{
  "n_layer": 15,
  "d_model": 256,
  "n_head": 4,
  "n_kv_head": 2,
  "head_dim": 64,
  "d_mlp": 1024,
  "vocab_size": 2048,
  "activation": "relu",
  "norm": "layernorm",
  "norm_place": "pre",
  "norm_eps": 1e-06,
  "positions": "learned",
  "qk_norm": false,
  "attn_scale": 0.125,
  "bias": "all",
  "tie_embeddings": true,
  "parallel_block": false,
  "init": "normal",
  "init_std_qkv": 0.0225,
  "init_std_o": 0.0041,
  "init_std_up": 0.0225,
  "init_std_down": 0.0041,
  "optimizer": "adamw",
  "lr": 0.00195,
  "beta1": 0.95,
  "beta2": 0.99,
  "weight_decay": 0.06,
  "lr_head": 0.0126,
  "grad_clip": 2.0,
  "warmup_steps": 267,
  "schedule": "cos",
  "final_lr_fraction": 0.1,
  "batch_tokens": 65536,
  "seq_len": 1024,
  "doc_mask": true,
  "train_tokens": 693700000,
  "steps": 10586,
  "dataset": "wikipedia_en"
}
MLP neurons of a small language model. Each row is named by its layer, matrix (up: input weights) and neuron, and shows model dimensions 32-159. Each number is 500 + 40 x the weight over its row's rms, rounded and kept within 0 to 999. Numbers have three digits each.
After each neuron's rows, "fires in" lists the words (lower case) most often at its 100 highest values on Wikipedia text that the model never trained on.

L2.up785:443515471500518497464503518547502497513494502454515531555472571498535487448537420465495508451439513493495474502472479549546543547505544554516497523554488425567480525531446428524512484522559505519444448468498447532496560537522516535499538559537537556509530528542448485513496495491570482459470430452462469537558416527448550516506553458464479537503481483484527428386510551513600510508452
fires in: "season", "year", "eventually", "months", "events"

L2.up777:464561467516489503528464501532546442521525524521528452528496442458495498440513444478425532472503490489451525495537499403451528476549523449530421578537480571461545475463550419554489516526433524512480410468479479578516496472573587499547504471605510468440546488468594509465444474517469483584471523485472526442476512559469494496502497479509510475536495408514434470449503494431463484444541
fires in: "made", "make", "received", "rate", "hold"

L2.up594:506460515466526498481543527467549439523566543511560541514513474457485444550496515485466441480503476573474574570496490427545517535557531467542516517520574562459526472497446489461458468519543469488465519526532495458507571512491513542546504514585433461492499451557513502505519530510452494479572460503417442435531475560546490544561522457478458546511452415521492525507473500484473508465491
fires in: "1", "run", "win", "running", "wins", "defeated"

L2.up323:482443522485500484473465586503522545538508457458527449479504493481491519523505456516478473536493557503537490449514504500524564458543547512526499482421516467463624492467525436501479468454527503467483467516458458591464501473542510577546507542509408493479551486553529556525499562490499522495517499520540493442464521491496508567598469513435548523485483439507479449476484382496555534521528
fires in: "round", "points", "against", "cycling", "finals", "tournament"

L10.up276:592490552439591532443461518461539371514466494454559481440545520470536511516492472534553464523558517544534484578474490435513522472577484506411506527527539511485540473454492481449519541477480478480482451507468486551484505417496518509564507524518455482523517466530538471473511546471535448561536528544603491503484569526515443548488497544504479476493452470481532468497454552492576458442472
fires in: "0", "to", "fc", "on", "1"

L8.up16:524501512497553445490468498496569459463477478513473490483431581540522525500427495502506448447487513564538478458482446512521469500497501529464437515480522391587520520386498569448569484522490488497457535446551488496508503461528446547513501496499508469446554480487505484471509568482478471471611483517490516479478487500418475454612491541526488418512532497485480444495465433477503491499466
fires in: "all", "both", "each", "ix5", "pressure"

L4.up92:538533483495451544512455544481552448512508503468451539500378444546493497521460468480494444498449450505565552478484541505463510529522555542419422506465572488556483488547447510486425489516505450524506442454510514497537460463464495467476532478488498400447473549489472474496512463539482494517536452486536491576569508475428507448490550543488495472557525512496494466435508490509472569466482
fires in: "state", "high", "highway", "appointed", "green", "city"

L2.up910:506435458555374520456553503508483510445546534481483508427497441453484472472465516483395499485496491530470490467486544509501540512477565552515444492474506551478492494487445490507534503520520562493534432558562478551490545497557493476491516475455455505486520477500526502471441537467521488444534451488484525412509488526446539425492523528461568535522430549503473529522572428495521487514494
fires in: "career", "history", "position", "classification", "defense"

L10.up960:521558437535508517471555593452496487537552492449433439531457534465513575509479509465541503454525566405508502451529527567501574528428507484493405439505436529508560509469516505514509550456455454530466507531501528477465494404543548527472477469498438484431550533540517492486457494538481471550516537444473562537555433485507537499465480523488464520480470428529479414511552556461512480482489
fires in: "a", "added", "appointed", "elves", "available"

L2.up46:493507492471417501518506486505544480439539551507544530502498501473508476512570533566455461498463423505464496557527553494640501476506507517488523554527487520465506486430541493444458605473531538551473490474487497518486517457456493446487524502473529511538444472492466615507520493548487555517523459507476480537510497517508583520452541525473508414530464481490466504524466523429491542476492
fires in: "before", "from", "following", "same", "changes", "during"

L2.up586:565506538520499465500496509470458494540466560468464482467434505444473511465503422494533500488434528534524511478545495521484466507548486531471530539569430551514445453540529492556519478501419481497524526532580497483516562493492492607578526592456501462422477484481506476433502480503519458450503572507513578544530502520473461438526515480444505484578468473482497583492438525525471525446474
fires in: "part", "member", "members", "partner", "particularly", "party"

L4.up1018:529488453530487416376505537416471543406483487430511486437499489554551476472478487501482445565477484530546463584426488539522550490588565486445455472533485520513510434499370552468494513529505535511491485568493494583475600455475489525526525506537461442408556476472535545530537482491516469519493516515497498539522545457540457512491464549509480509587500469472499423524472504509479526528409
fires in: "family", "village", "town", "city", "home", "site"

L9.up343:576476485441531447478562506574516466508572506466509467521508536548441492586515504526508461453532474479497486602436502556539516507528473502488527496520484484483545489503506567368510469498514449490404462567551505554494475461521467475497502515510484428499491522530470439531561584432509490491503432513539486479511511487532477547462466554519482442455405446497474453518510554452515554434510
fires in: "1", "word"

L4.up1019:499455440497478468447406491519560517521551567460392488522474551535600443575475462517387481529509477567459509474471537496518523515464464509507494576489512522548487544480466494462465488457535511440486430461591453514588496459497457496449502460573489542563525464477499475521494547497489411448491476388489440546527501492456474534539510531487519458538514483472505475494466559570526522462534
fires in: "years", "year", "after"

L6.up513:540475542482430467463570527561488493526578435497474480470483523546507532463513478498551424489444490505524504480504537503498558512447509520436530448526508459485561485502475510440478595510487429547464443506471492518494590489499460490509521488415496496555438467554536482458477609474578491476504467471544434480592525414532475536488439490503536478543477484498495482519417498544478524471505
fires in: "by", "on", "and", "of"

L2.up511:551492504471471505496581539487517500494553500478509459495503486464492419500581501547479438497490493562540432423494491509557460556529501554514469492538446465525510478509374510458444506466470547472490520598549480510446539520558485540516503481527430447538476462517474511477465513448507467475467459437515605584506446472461459464463490491461502410496466469496523489516515504458487509533467
fires in: "first", "major", "main", "professional", "regular"

L4.up312:551476463505530474424540555417533541532470502470414496520560490511452506507504487477537469524508453471489492509470495504542585517575542461468481496503522464545499470493549440484515552489562504549498445448507484479450474536562464486569500532538506426486442528509495510436545488471546501493531551476542542459505474483525465538451562555501544485580425487502471417500471494474504427454444
fires in: "new", "former", "original", "best"

L5.up203:501537547527518450521521562449490521405511493478478492482460499530447454497563478422482484564514452557538489533503533470452486488550577451437471531545486443516528477497529461476449447478536489618396455490552484571493521489477484512500522464511436486402455487497492490438571526477383484459576513476581519400491418433463472505546548516485541433550480484519499465470497515521492527386485
fires in: "new", "first", "full", "church"